Weights of a small transformer language model.
Size: 8 layers, 2 heads of 128, MLP 1024 squared ReLU.
Training: a variant of Adam for these matrices, 9913 steps.
MLP neurons of a small language model. Each row is named by its layer, matrix (up: input weights) and neuron, and shows model dimensions 0-255. Each number is 500 + 50 x the weight over its row's rms, rounded and kept within 0 to 999. Numbers have three digits each.
Before each neuron's rows, "fires on" lists the tokens most often at its 100 highest values on Wikipedia text that the model never trained on. A number after a token or word is its count.

fires on: "s" 26, "ce" 20, "at" 8, "om" 6, "res" 5
L5.up349:368425544468534502533584492500406557437480461519480588492527584498447519476566547493509485400485440490485487461475526437478508405506520521518505507607537574437509512430472501438522550511537496515464534470476520499496401443538594531473480466518537473448399520549469447458567473475558495549526498463453554385486537535474516429485561481456472425592513557594526562587477464575462461595441471495516522493498525524475411471585396474504562462530470492377511491516481595497469543574561593498547490412537492435547517463495473492619480498506577516545509420531538444534474512458539505510403513508421509490433476584552482601462465490584612556486540507456523512422572446562472430448514522492538537455497605595566478509393557596444490483470519466534530455456465540524563402492539509

fires on: "ct" 12, "t" 9, "ect" 9, "art" 8, "ted" 7, "le" 5
L5.up988:483522483502439515507499492430517541521514501556493481465450515436518504576497580407425526519500468456558538417497453490439553603448524494451551447457559529567547506507419538489453463507489384532537448501565520416463501452491524391455483561596461622513552502491518543487532506482488490406575415522540519552555461510450442499494502578466410507559443475504485524562513482662570437536516406434553526463484597529505421538414572590444431572487442486448499431549381508481509503496604482515561543501522507505534500598487491437573440465468498506431592477491539440548507624531524539573422427468485472507521447507537497458492528523477556533447500540558505523516513515592494476547589514502595464531459481407513502461481460546492490564555552504564550490466334422501477572495437494

fires on: " the" 48, " of" 12, "ul" 10, "act" 4, "ier" 4
L5.up379:546385487468442489432445478524498529447553521567422572604562500504451509446404514536534545433602448464420575485597484586488527518526573528494508478555557548534533523552470494460529495492472551540546513601612422538481491484537493476406508411557472499537495573523405500457412565389436485343541592467488453483345420546513565499552402547508452409497504500457506571560522469536552414509579513493567524458506476478566531513506544559504503556483537483468495521508507540496560516440467502557555468533464424511463434611486507452483511523460511515420512487578634449593501470492462489521487509591536475510494503514518562465514493534569533505554609525499448500469552406480495508577491544513452527434468390572470457477425535449498522503590479531493504484492486526450436470520533473

fires on: "om" 12, "qu" 9, "an" 8, "ut" 8, "ess" 7, "ash" 6
L5.up116:556434497422473442581488454486563476531461471518467405533547492529452480499473522497474516439423428448460504444576476500474481516505550502535559527603498573465454607448433403520418507530505469420490508515505553539496571496459554545520554481462500484555520543457513577490529461464450488441506534368534494503441551553546493456482491540521484487525596486479431536571528469473465458496560432473563457514567563412506456584489497513424526546512581383486489557484529466497557466465496542494542441551528497528568507558521447518480550502520559514482428476455577538480485588476568552571518491427503351456407514498439573534533465476545410496586434434578494600388485538535503507506488493595403517425488426603503548530609577442532546464528538450532449406512405571486557537455487387

fires on: "n" 28, "t" 15, "as" 11, "an" 8, "ct" 7, "ann" 6
L5.up768:476461417515456512576548362460516477427559458393501448510477559430515407457502490432502559510456338489459449524489501556481472546483480488599549540471526510532475395539432509455468528533431517499555427553527431463439493480436449357532568452532489609559555521409557522549549569550509541567540442468484504570532414416514482471602429521572571471543467454434494514490589363522403422536509473508526588497483476536487428522495464518472470458524422436415549546538519468519500475499552567523449481523459458616563485533517391586457532462512492512506453500517444515549456548500421450552517414476513478499557483563529464551550520486438598536544516537566486514538478535494502459457481475515531470545514548480493502417471526508508539461525575537487548589512538489511521449551411589

fires on: "it" 40, ":" 15, "is" 5, "erv" 5, "urr" 4
L5.up710:477533487470470474425560498515448542498454562528519469475559508527567462533492467461558459538560428503511519521472508583537517541485413515621604535556501558562478442608399494559456445526495538487530458557586508559431624461468458395452496487513608494450575453522430483442468582475497464431480539506461523468420437526528472528535392559466461498453617535527482541482540491475488464519544463510470518411506498438566499496520500485478471498488504479499500402586506482475434504442540480521502516497436506568490404531571475564531517396507478419595498539466543588522492572539488428490473442443460443472516478624528523499427447539479532551493464551497371591405552490544554498509428514585533519404490550510558540480468399574480472465517612498470483438402545516348532519513513486

fires on: "." 42, "," 19, "l" 11, "\n" 7
L5.up872:580473514564456519534566541459463523575499412524492476464575505578541504496490554469591455516474487401477387377568514469505509574431534422525561481431509442460528494496507441434442497516517559589497491532404464433509461434450471523437461536509456517491470517512498496531481534395510527456493488533432439502561473493590516505456502482574581474567521466530437507565588459511449528481524519409540486469537558405545529602528517550373474463528457431568494498408473609562534492540516550542554542431512458533505511497494480495458569462551510439544546519459553541556533520419448470486569523613488541571441584468479414582371511651528495450533539552517538599557410559430490485494411425508461511458514555534447480502441490553484501537534575521498493633508493539521473463514468496

fires on: "at" 24, "s" 17, "ex" 7, "id" 6, " A" 5, "r" 5
L5.up758:483401529476509507529598487460500432441485472531426586523497467471469456541590611443493521430574454509513533502436494460530476438428412482349636584500546508394423418466499488531494485514587361482517420508560512507517505514545476530452566456503521508442521480529523447509514538520478551535512521455487513452528553519517509473496478540534474382457444403489444583573487466561561518507450590450563525512568552461543423549568427446420603496493531455411503503585515519592573467558522444517545380398512519478491430467500439474480481480502465505564523493570533497508497463452448554514454519564478478483498496499429461544483501591575508466450455465524380484564565466527547453514543444484584464526504574494469528458466430556491625529561556495530464525566427560454476548474519499

fires on: "l" 24, "d" 16, "al" 11, "vent" 7, "f" 5
L5.up303:476516473459483507532587424509491491546490440405418480429578601527475521481456567427555467492407525548489418456456544554537510486568500461511630495435467606474498532515444481507484477523501529531503498460564484451511456501599511374350502528507400476535517440474465440514526471417420511434466562461453529514458468547483480499496474464473484474463462460550528533489519440632573473508523493504534572390432581561544468560512540544447536461500464453494524436432401530478491462450495560562505563495586490402544506509583602498570465434443525533471571544535470526504492528509467432576383478507576463567452523449544473562496554489472550520532506454556483457544522547406590442512486567503558499429497582533508481516568478479391531538485541485554599564535581495487601525503425489

fires on: " D" 57, " N" 34, "D" 5
L5.up446:497453573403451495418538497474493491473483411489506519476536562425495490500390425484537466512515428506523470420530594441531530425381476494460620489517498565441523461449503473538458479514518412399598430548484528559499526559498505474535526508482473546522482488444421430541575492542450480428562457511514560522533455526574559516463413549530581488498541398506478523531531586488496577491447565481457383470560494537553433462490560527501448514553518550506597519505440557520508429487452442529425509534520432487487467525481534511577471432513580403567509517478551514457512511441495495438464574515556477556578612447477481511531489508469490464466496490447563416509595462389438437422416460495572529518473513585447541576561530588485537527657559478501453593538477601491502467516542524

fires on: ":" 20, "it" 19, "an" 14, "ar" 9, "ri" 9, "am" 7
L5.up90:474525519381513574476529385465483455514468430492516478581555501459519499561433481531448539525573495479507506501481513486508497538416542501548592480454553549582477474533495544534464439571548553437505509489633544460445554473455434496401468564522464545464546564485384539504563433463456481448566474477452499532505517461568488518479393421495533511470473506535503517535602520517551549503475479508502503462519513576558523511430494464445526469402443548447478557559525558447440546425534534539526528443364516501499476600490415511489457496450475493451445481493451542595560473531521606525509569539553478476512535560527478481467417477495494592497472601543476508459615508475485520490440471556416629533461629504543523511539532449359447494548482503554426422494636539459455394534457497

fires on: " per" 33, " |" 23, "st" 7, " part" 5, "les" 4, " –" 4
L5.up144:539476478500392591522486376570452420463516516549502442547520501473521409488404470500529555522443497518494531558468624464476604440471537520453522446487540582433462482608506444504456500542547524434503493558398489465509456470454516449495572548589376492516488453499447508454516588553521526365426449468499579475567435448495541472559496490474529400485531549495395521499480487479473444494503513490514459353556445501559447510559470532530528531558529502460449476521457480540450496650492482543390542611537484458497548476505492472433475474600469518487511468508525497579445534440468478515560472611516503448553529579419522539520486504478549472485451544560536609530462487489530477434493483539490544441525491425489405443453493495521447472495585561453512535413483451385492516558456571

fires on: "-" 87, "g" 4
L5.up642:497537511537489385537464510471507513472545442470445519508485536516527420469515526452521421562543411484514423472537536505476483537532573442433448652456504499474557620593479542474522553526479552550620433488533515478522467429479501506567561448508603487411479522548444467476599574440493494526587518499556525544418533486507517406470447584514487476486581461513522488499471481571515381575523435492535601561525575553537474538566494435487472526481499461475598513559486450605499476531504534497536473428471577531452504505453485437466509403532423453535458541595481418502478496555445474466406507495580506526487572517421458458394512565545484534574435500495468525568457470475587554517394459591510493494557593554524517488453444613512471374535455477570495463508468490498460476526482431

fires on: " of" 65, "ural" 6, "'s" 5, " in" 4, "al" 4
L5.up479:545468468433513551475556468498511446498443461499462463525567530369492563437524490430460531534510494568526434597391498473576482541424545495538450461489509542435471509457431577538437511513504399486529557532540527489410427432499505426441499559529482451511461580509533445525537465568506471393587532483587595444466499464502494471445479498421511438501628448521511530470478504522519546508457519511543483531484485561430451495481600518517529516611473534444502492512483499477563463499431468510523440493553586534466437509420500446523510531665513473453549524526522583457435576559459392521535460584530477471564549470505455496544423621561533501480586570471544421559562480478530463453468470526607447484585537496621472433478502441497572510542485557536548416504572550433439459484428463

fires on: " the" 34, " to" 8, " early" 8, " his" 8, " of" 7, "ate" 5
L5.up653:527476498570436492580389479531502472475539509467392487605515543532499468507484501451531544543518464529413506464418478474446492445498542508529477477496458575457493586564487496516441540580496578475491573508471451494534494377461461538505526483623520430545450560528394426456498512589592502539506553469575548460378502454539514460545531507519502477480538477551524495517479528532530352535523427474668520381515471478405501556540438510535485551577567557467475455587555601494489544453450433546571568515534578565459432589499410538586475551497433493525482532487531493496523553469420517514522452574443446521546506497509521477544497509516516512541518486493461500398387457494499465485430531535536473476540458614552487536483441469524473421582529497488529478421499483480471425584504382

fires on: "ed" 29, "s" 12, "t" 10, "alf" 8, "ch" 7
L5.up23:567449628493566531447391475433529477528564467469511561554414536531570500496487448540474485520534505491391470482461515603569481430545584507446501506596455428600605507546443571488467504493410384445465491546442518473477456423484467525548516421523489465481520483495484444513444459551504467528565468477580507438414459461593456428459466559506456435539568444476470522509546534510590481511551499427503485433505654469503580483497539342492516516551457494531559502442491480539479490608532460543514459531509545479489575564543507477544608533563456535436610497490498421558543464598518523587473516429488413438438462451539533545489440490465532516491466521532519561515562469527453548537568604477514485503509463552477458520520543470460543377484482420471557489556468548484470549487532532

fires on: "y" 15, "ing" 11, "m" 10, "ly" 9, "ach" 7, "e" 6
L5.up8:497458490502513490430462509494426465375585570578509549450462567483507539549459412519512502450469478397436522545465468594526572521465507490446449392565510594468529631572423511417495555502521508498481485528538541436446548500494562515478498523527487499503547530562510517477488448513595418536457606517602406515409484477470480508468486522500400417508463573477483599494503480533505585563476456482521490486419483566538433489551462520508562437507476455412511493521442585475466528645461451549486496556541488493557460499478528518522388496518577525469455523548425417589502518500336474507521478529468475445409457467509553535484505486473564538478521479527556527443474525483509535485609547470419468481490554534589601489448407471423466547480536508518634454402543492475476496515481465

fires on: "ar" 35, "y" 25, "n" 9, "om" 6, "or" 4
L5.up143:542472434510503611443512406469381611414403522405547496470555563548544409566540443521522483596485476510427450513469557575482489532588557518446500555517477468505506557521456550455418511492511601507467500478565530432463534447464577515504553526524504499583469476493408422505476518436506451531577510464626531575485506445446515436492497548536592440593456425519454491472528489584564490557487523503476503564477496553467588462397521454393489513553495458519493492535539526551448517480510548611564569541486526444543479547591518506498530502464566449575466513488476413545540523418514520499543565586487540440475518530483559466421438532454570620502480436554521479437548578502490477463479467523404442522480521394440514419433486522457541448532490456534553418527493467436531489496418532

fires on: "y" 12, "i" 10, "t" 8, "ri" 8, "an" 8, "ent" 6
L5.up488:539454461467501508470515529459466538397516477447510455500393498521620481526521579433492568586473457482554471478475495534413472453601503450533501520556527537476510624591508450476448480614561525419456502569555373441410578423377517528499549488524392510498579545499541517505526491533473465464543499474571537479497400363523498436466508522464504479584500553435495533514471544486521447571491591499496445469478622484498482478463510333437443532525541595466513517500468545579496490513471498590485535549555583483487452551506504451517513494462542457521575487538572396589481514509509576483499555459484369522542518566451437518414478488471495515534518583545535539450479546515543378575482432486483458472466528467602553470513478482445532507460452524473475475548427515512487546520523532

fires on: " D" 64, "d" 19, " |" 8, "D" 7
L5.up564:516503512439440441527555449573398542459546430531519568522586480552518540471518547444519416419514441521490465548466550532525444511497482449436477446593549502430510565463512497476517551559480512465441481507444502506429459530504488421475482493573449515423525552433475495489504556479492490469535582442604553508515429466446616500513556514457482548526519487596477519555518529471486550499541532462517464533471476409575488625440569527457485506453551566418545556424454612465384450523486514495441423532521398559538440566502506377473490485616459389442503537582530503510523602485563507484528497494588477575557438444563485516499472517474503581479647467592503444440505456470557411524437461523459485469471511525483491557514590598460507527566535437430485528487495571402455541516463526

fires on: "ar" 31, "th" 10, "ther" 8, "ath" 8, "umb" 7, "as" 7
L5.up1002:439431484464550545581516389465476555547428480480550557555411477574478498496471478456481484465466432445390476455462534549486499559459493538513532513547498472458523552464480496505506488504494510523584666534661479412496528463445477581535570585551573444535397466529533449409533420455552460547457515520443464435459439492526575481414522496470565454510429448400432572474584507470478536496549425513469593509573452535558516483543562488543527457549471427455438554502363500522530440507566422483494466589474546535507512636483468534472458579474402537560483483532484483601513575496474506459534472597604496509446491476476507545520447465430535509550510493507550453434525450535515538471459503456565470533601486494466501424448472460506488506504531498486508427489408588512473486527452439

fires on: "a" 32, "o" 13, "h" 7, "ra" 5, "ver" 5
L5.up1019:579473478410539387586541455482525547467459484467560483561491562548509477468570566516542455584462449378417520484579455566586487465461482560589558605481556541487414552517501452476497545552472481441512539508550515613495536513493473532418564391492462436443468412495500540422439404567517496499391538468540517428445419572464618472510511508507480508502483519486480535466504506510524472497435567499537488505648601610509574559531573466452502511465458580539495460442442466360451533459488449456464540442453518450428524538395492532379520497530488487471490577535472445547494497541553484503484445490457446496522536544437540598513535468504557546447440574475507550520527495501502460527556460540389560509533482476447478412479524463443543453455518507475522460525551529503547476477415509

fires on: "–" 22, "." 21, "i" 7, "\n" 6, " and" 5, "D" 5
L5.up696:542500461516377518484539520519513485474364462411518600505534431491565461523585599460555491555488465554475369483513450442465467538497505444543447427558438431437498584530444458409539523499511556538479545490488485521396460435467504509487527512496580522494477544430426457483484477584531497493623437449579545519489517463505545501565493558517513496558429448543470490604467453524523528619557481452527519582583446504572502569528549518502446571559597490575503461545378534505539482480480409531430471519481511534501524512496479542508477493512442470565459579548497512550515473511482436535417468504564472549529478508485397578386506533508519562597412580499577526402467537519518503544349400524457458445559495551515460469527488500527499488571508420498527498472569480492478525477407442

fires on: "y" 15, "om" 14, "pl" 11, "m" 9, " Ed" 6, " im" 6
L5.up896:523453554533552544486504465449480479458529499453496444564436489562542520516667441430476454534445549536514468482548625507506530518458546527495511522470471559549488545493435560541451495582443400449511470488530540469509505534411571513384478549450527494475413408495400498553516457491494457449529497471605570454442487445589460502475363486556516477492515410488446550498525533576597555546504474528527383423472480475564559490503473471418642454485513473542506384495515546492565518514574474508527468491353535492559545507499503561431547394510561418545539536517504581491541525472512560431528517531508464474505519546555444441514442430520533505528568410522525438530512557541561537469507437541532423539530477464463481450502478462478532513369537465524577485560494478519475479632471434

fires on: " of" 59, ":" 14, "end" 5, " /" 5, "and" 4, "ed" 4
L5.up59:487477453517472439533554443485527455485467501564459564493495505528486508480444481550478504502494526480465457457516490465525488460477486432559506439492479574526547418387469553368583488564502402411487467411612553491508520420484542448510543502535507540547537492485572534472429415446461472489545557481462539416484514489527415548437558572559538423533528473488421519493536609533533573506417580507489554574481534517547367460458575537481591527437384379519451576552521521485467539498530530603447504512435568521490473561496498578494515452566591521418527572534482517608417538516481377487394398565529518529556620466528428497490468528536557556550433414550519504487558457592457538535483477527480558528497570533455542488504457526502487571561521516503544464468515483495482411490502453

fires on: "-" 63, "el" 13, "–" 8, "or" 4
L5.up736:566520535519522507498529520486491515476586490485466508521465604568495516453437498494515514486497313537507520483547482423477468580529502493555478491483461513528471453610391478477534477515518502503459428590563489513453566455484460469462467492499579567451548589536471486520546594494623480493538537493448544485504539557487490459535419487519475498547429512434475530510577485543554561569459468466548498438449498525573550486594448519513541493585536542470520481512506488543500523575559522489512499511530526484433525535535530480559467516334423406599413503608430476463590511496424564521533476512528434534488470583492537430459435478487448453545590557523503522527444511410541486461383471546473495505567507555469470622391509516559526468546542536447411527469437454454393380556498380

fires on: "–" 41, "ou" 26, "i" 5, " Bel" 5, "el" 4
L5.up28:466529554535537419499520520431455529446459477541363503439538513453479471493505567524487524514556499541518411534539459599441507386436533485481479515514478491463435544487418563505545465527490530466537480526456495510516539437493507479589523461504613417531471557545492438522509497539529491467503497456472546430495550530525556414439454526526541458428555496448510559642433564498500549528419544451462477590499489496562366615557467464475494534475553491530577502488449557500551489451556441506488446487393517537514538531536491479463564487461484503536513556543459481500499479441504479393523633434529513533407521414426413473404426443491437540590503657594511571527466562510398469488516526584471530490539523497561511486561538534533496444447615454524455449445477481525527392471400513

fires on: "est" 20, "al" 17, "ern" 8, "ood" 8, "st" 7, " of" 6
L5.up9:519524489463528463536589442488466476547448539492527501552487549505469545501516534546385510489601478520428462506476511520627528480513519539454573480426563432531485565415417505486443463501523495404429536503553550564491451471559568528493526472515380469537409570467550522508529444497478540488542566541580502489435482388463444469488465504577466398556436494464521472529470452492570478473521537446514564496556533616495463537451502530435528546507416514553476402492454503531493499531426499518478580417425525603453498521483576478542584509574527461478473578486469440528498475470422435617553469432494486485426531557539475524511351480431456474495591441493530486482519475475466461473526540533570543452571603495593546512395523442515553493506421570517537527513525430345469400472542515

fires on: "u" 59, " D" 16, "d" 8, " d" 4
L5.up274:561505500431446471515473502488466577504405455414550565511583593461520487448505582577566492448514495474465473576429361571553507450509561454474418486513525476411462443447516505496585477490567489563516570594516519531546484516523537360457566433438451596538511585455548489479483513553628546461428550484472530474395439513577510483461506604500485443481534488592388516455462451494462497430441491438501516459551444427518486529529527518492477620507443574495511483455454461532485466441493530471560427452409568466423450516416519612475486555540440489532432496481545504474518577474503568544478498491549523495569444510499455485440496591414487613480546476464508480394532410534506525530439405498508559478510476511529571504544509513509524538498507443551556495504483545465555525448491603

fires on: " s" 93
L5.up502:552507589579485451499547568547545528469493478554569435470591493475483476560511451566548520521521531572539519445514504561566526570530517418440446624443462495576572430436464501515451426485446476563579479539504531501512516463579447499461490515494515476570478508523608493479508503511602478416478471493575576474497466470474459483509468477495606523501480396536467573442467523576486497463566517455514493545451446483467481401526390445521481560446601490445594450510467460423556465514540493468452447570488583372395396559584504492419551484461467465410449478484508474513500532478492505571513537509609499465539508500496507484457507501447433462523554528483480448499516473404430552419511481537544527397548495547537523456458466404499424493594543427645504504535536411575462478524420453

fires on: ":" 57, "°" 10, " part" 5, "ition" 5
L5.up87:502485431560433479475586492527476505461486516535513530519533496531534493523533515445456575518461406504416482510441553576446506384390515441468493420463497589485462463622364573505408450530432488530468485511510512563503518534494430450505503461515550538529490514470465505494429519542467496549460546426474537424523610643597535570541458505634450539491476551457490612525502498471525410499537439452444532482460526494517460571521513432459525508504521475408552574567540481388522520521586475464577538448548476484573475534493530523528552484621466497464517524563475487465393581420490480569505471538424477502528446452502534511442408457399537534484453497523438559499488573474423490485471549489560444510597508499522583496490474522557467499528554500600420503451464466513589468528374457

fires on: "on" 17, "un" 17, "id" 9, "ud" 7, "im" 6, "f" 6
L5.up687:485521575524482507461477522468504580448498428504536464486587516393548466525442516497542578499507563495490453518556624588423583502481496470465598541498537582434570526502500458505473508471521453469592539435536540444467521376548513506563539444571471602525511557478472517486464552471485520376489551493594538488496471422477550443483479543515467499490397390514472539532442549481574444587535436443476504483482595470517485566501519498467497597469507504425482454458407453494530542504519507413501513485478545464512479595499480561494471443546520495481435517525556543528478513422492424530462492505438538481508500459461495437483510455444438576620570442552573415447471580438497485551504527498449422546526451491433463608609523537360574553545525505472587612448436547474536510611518511

fires on: "ed" 18, "ow" 7, "k" 7, "ing" 7, "es" 6, "ided" 6
L5.up389:433478502512392523493499514511476536462429400494502398491453518634537443474528514442516468530529547511495507504443542432597533536505434417480528400440558567522499477527518390404412490518455515507511495502581472481594480558462480483459497552568449424492461474496512487546489593505507460408428482590552510410454419456523529434383422520460572506482550385456509465538541502543495445590442471381502445543491537576460515538448480446462540510523576568514432562531418538609500474606515498486574446589502375529577435517424463534513468465528486499525442497490511467576535503503461506476479433492556473513505563547527539587480446478501477486484511507458549609398504454543563409502482467573555521485490561501564556494562534444516513471558521548490581590454491539533459520449538486

fires on: "ra" 21, "m" 11, "ab" 11, "h" 10, "er" 9, "le" 4
L5.up142:534466519567477463526483451514517447528415516443470453556372482579530467458543475478508569584469465470560510422406545429570539497389505548576470486431499577515604462613452490504509507455554413432494417462507434526529479493518465447402476521492430529447517532512537549528495452457493546491523618433524477416506460536626412486542571474600470532528477393550479587502483544509508409520381585461530439403590398471446494555504545487411636542491535514436541457488517496456471454550442431529475554509544508433526575480441479480479499490461531448585545452498439412508486515501517551482568528511500426539462483535494536494578572545464585607489471508538458522560571536516522475497506492520479400466557530454465496469450532467401460497500520459521596461463528537532531504498489488

fires on: "c" 36, " contin" 13, "im" 11, "in" 8, "\n" 6, "on" 6
L5.up726:530405443524504513452581508492395594476526469421528565490494422414571523552474510407572530486503453461496557526544477438582564481496410455619568502512502527491500590547498584542484472477455519496537526478533464513506604449613500515458537541589514560418470506469482468445525484441484500446503511496475514476527377560548479480517508535501543505454429535542494611647427491529504569460475510483486514539486538535605546473467474458443637491579477449376469464552484481493391460466553534521461541437444452502426442568552498505449470504523435432461476542464504496519396555572474456531556478567457493480516493584521418551482517489490440643430507504485547432448560542512483556511534462544434493511514473460519509565483440515461564527422489359495501560579476444534474521497501423

fires on: ":" 18, "i" 12, "e" 11, "ri" 7, "in" 7, "ar" 5
L5.up251:491454398490428460580411457428556596453584408533524528462445558554543477496516378455457559514569522470509484528479512551506482508555521440531464611584570484557546533490454521448417476527435560457558555503436437482458527495516442419525417511474503563497564533480494501480456471490445529428603510559595607535480510417549487551540441518528517510485521452522420529466468496518583352545453547486447465467586548434554514521538524484489478543460586508512507603512535499497499496585518446592415482488469539471486566556550483505393430387430420465522472453468569531521471548455445495515504490475459398470559534571496543567505490558510536480537435500535447538483556541482551451418620502533501498527503556488481538442537521527460540431502497536372530578508588566516424502563508512

fires on: "r" 36, "ic" 9, "in" 8, ":" 8, " |" 5
L5.up565:470485554401457502583515467491510549515498486497537504429563490498478515614526444467552483504510410406515400543468450546493536586521484448458591615528501483507630491442544503558488510503534471514522505524442525451464586480514450481412500607532564576525556476468494464447502456528453574383508513471476473469523519436521487539515456536499548452496538488545496516535580458461476527586431592442575488582529457499546609630553535577444512491492539445581595452515507534493479555543472468523494480414404564493504547542495548473540461488508497410455473492517543559425427477458428431493493545585459394483476488548458468584393452494439500475466480630576497513491513526511498456481439450512451473492422498501513569488547497609581523541476504458565492437395578496450536507613431441

fires on: "i" 16, "ul" 13, "oin" 11, "ier" 8, "it" 6
L5.up584:497428452496450503533520433554502488480499431533568475470502535493534542530409428425435510491597395466464420560549471517457531585525522476514507534459495495501475465575466483461509443522566519513501453581590451490358579477636539473525451519617483555517569464499512479479506545475514484445453451418428539458418429594580518452608491573514477420482457515513511514483503544548511501493551535478440535470507510479538476514553552453464482471571524472513503408475472619458493528430619512624545456410479475484436458576530597592468461506450526524579616486534657558591547544465387430496484462524564490455548554514408510531524450499463502497494464498445521555537492464546541428523482489509486501559486514469555509440524515506496498461509539438437508500397400476468436493518420471

fires on: "i" 46, "ti" 7, "|---|---" 7, "|---|---|---|---" 6
L5.up92:495376484624495499537488550450427528523505532486498598441498567497504490498451583528506518445587484524446501491541553638539476514540557506481476469492555482469444512595475577471500482559540502506491493475556444525408510513456488479501446471488453488546490618456465580356490463414501470517483611438515609507459491542454458476479441528446558550455402493449406569524456449434486491553423516418498467486483553403563521480515428526540510542490521454492479495536443528507582411466557428602489543476520541575432496543441491536415539474437535486512476556559446520532492622512414542483508578465480415518540460396489431597430475472434490540494409446568507544478459505547542482497401490465540523546562547477536496500475542441466477583479520523459403586429481577480567509477451559

fires on: "el" 15, "or" 13, "ed" 13, "h" 10, "he" 8, "ol" 5
L5.up675:595382488534540538403535482468491448417476420437393448507451555565519499525492489542466609572496406570522453464415602466492503407589561456500484470476502531550518545591474474501504540481504496551499386606535460538486464531571448434436431526486504452431448575428484481534453443442500454535536501476464529446455561500516488449511475465566507528509506438554468514512452497510572464528510518512549469463564526479490621586453492485446511456444517501422545591509412524598545497474479555541599442471518466429515469561459440453380494477493581535437423457495504498543480500520437569516477455504614422551445479551561538519520507518472419495563596475564447535523538568408485532427509471547461468472488540536486532452436428501484474595491616527582477422454515518550492515547578491

fires on: "v" 17, "or" 16, "id" 9, "erv" 6, "um" 6
L5.up567:511410483426504512554481493538469450559463508502487483500467518490577473494480495474474491466542428467454508459481517568508447554477555533547587607441493437547571511459442675544580528515567516442501484422541454507429419433539479492519584600613449541400448579528456507445600428528554475431526501389459497419512490487482434504441505584447430438546499526536548511470509500645587479471444483436533569407456510409479460527637466473424436539423524486558535480557470538569468456553510495489519499478539431521514556532472552553523626467504484493574487541511577555495409555522439478555476509506509459431482509551508445495491503443594468445510433483500481434521556506571503444499574527461520490525589538538526508525416557552467446477510492529505524453374440490479564467468516497

fires on: "ing" 61, "et" 6, " her" 6, "ed" 5, "ot" 4, "s" 4
L5.up786:554513522572445367439502558472589478498453435480521442465481494515513506481456527437579595612437497515410548509504517530635486469536590523438533494517517471481456503523515456423480528480432467478451538515538601450457551516465510543420489478526487451407420512489501541524476521546567506411446541558616572482477418579550528472405491525425502468500486410511492457529519421520462482519540534432450471455487570466453617585542468479481512517528448573426496530466543530503500483528513577589466402545479522582538471554449619433441510535574429440496545598504476518453483448501524434416417472574529499561471490515511555517528434530580557503453553541398508599520551420452509534533473467521556527452556483465510502568523479543410528535396428498508603574441451520462487507492504488

fires on: "at" 44, "al" 21, " of" 8, "il" 7, "out" 6, "et" 4
L5.up938:476495492510500462495539481513543505433457519404496417547456524559553520499546551489523479539512477415524454483440513497464532493422533568444547433405492439541454502532473519473484523575438429572477616487544518529485585499442489524432523498532539494540379571462473452548443513559450519478494490544484474487451486543506434367389454515641516473471463450482458484504484412520504491546554492458496517476440542489482544560503648483562555487535544484578462478463561474573501422470529414518608521483404569532594493475493645495403496451478526532501529579523514419558457514434430500564446498515552536486464529463488539468509552481515604497578524405479443556362511468494475528343436519539558549529606524420456466511546510522569564467578527507461528532522523489485453427556497469

fires on: "or" 12, " the" 11, "ate" 8, "ic" 8, "id" 7, "at" 7
L5.up709:519496483516457473556538471525487477583558500538471536468509597477555503481483593526501431450479487486497388450533498545447446480578554527515491500582425607453446580507492579476486527547506482453572459510480579517458493455502437503381552515461479414409501442552449409477511442489531478501497498514448431466433566617541463476432573509526497572508521520574500630557524472508568497551553504468603523476529561461391566445500516411487524510504501542517496472445519482528476478535472564593485514570482458371506480480553486467506451375559514498591518584489456476447454489463590526575465487545490475403499500528547501604506456476490510466444445416485487501574497453487458396385506490492518472514562480641482521574529490424409478425522522397572481503471460545461513384432497531

fires on: "e" 23, "ad" 18, "i" 13, "le" 11, "it" 8
L5.up868:568468509538472490562536496480547510533495528563553516459461530483537498602460436371510542512511539434537509590470613463522507495465485604564497536489452570367510500499504409483519431518564561538471539523501558482485491447510366411477548545572423499524534484495493488431462549538513426495524524513442535482481551539602501497448416502551519489424481507499511483660566433592464537495487514464568579532489538454462552490492529575438532487431495478558538476585518554535484547505581542494478521530530405516420437423528422526471367464404451447474459545546547479512521520470446524577524539508608576468472525510554594545443450509458599473436502539521549536471483521456499413519549479540564580520482529528495494524446458522438454444539484403509417508537515524494394471409370481

fires on: "en" 23, "le" 17, "S" 7, "he" 5, "ography" 4
L5.up91:544476504484486489426434511457489475490434517573498471454561471492550449527500539495526586571493378458489511514468551475511486544461496525432452512429526496422556547559509552469496493526500510518548590502505574463483464506542555519414437489456515569446403538578537492519527468505510491442555450504458504513469485587504575420475578493584485479480482396445410542513509521522443537534517523482478493476457571515438609524489582509476572516488515462524569455676505436537450508506447529529575490385434594450461418579432469497347508541487433565512532386495545525466460549554473553435500486542507438597472485475492506492489403581471571428452484524561497478412536506381547579550392446484444438463546479554539461488437524424455520584539549429573446530519582501539494508486419522

fires on: "um" 14, " to" 14, "==" 8, "od" 7, " on" 7
L5.up125:452488500484486502535529498480468391402528512525552499510474485617515421517464537505471542518526499386515504415451523502599487530432479455451487512463433476495586466516472553496562480540612503484495545518587477522529507536483510578547584501537399602438447412525528456514490576531521445415465474463532516520509547458585401517514449514533468474564620468525550495496420475426593516450480481421404539493578511441529362500454534535407460568450472413449464543511497498566454588562504419501508523420420568493593484633605493572506474476481520463521442530616559528458438494494487501494513482457521509502568524517433485491474544587560473550521478421536501415500485452514485571526475470585481537520481482464590521467547437497484533631533521569541395507489484498504473449564490438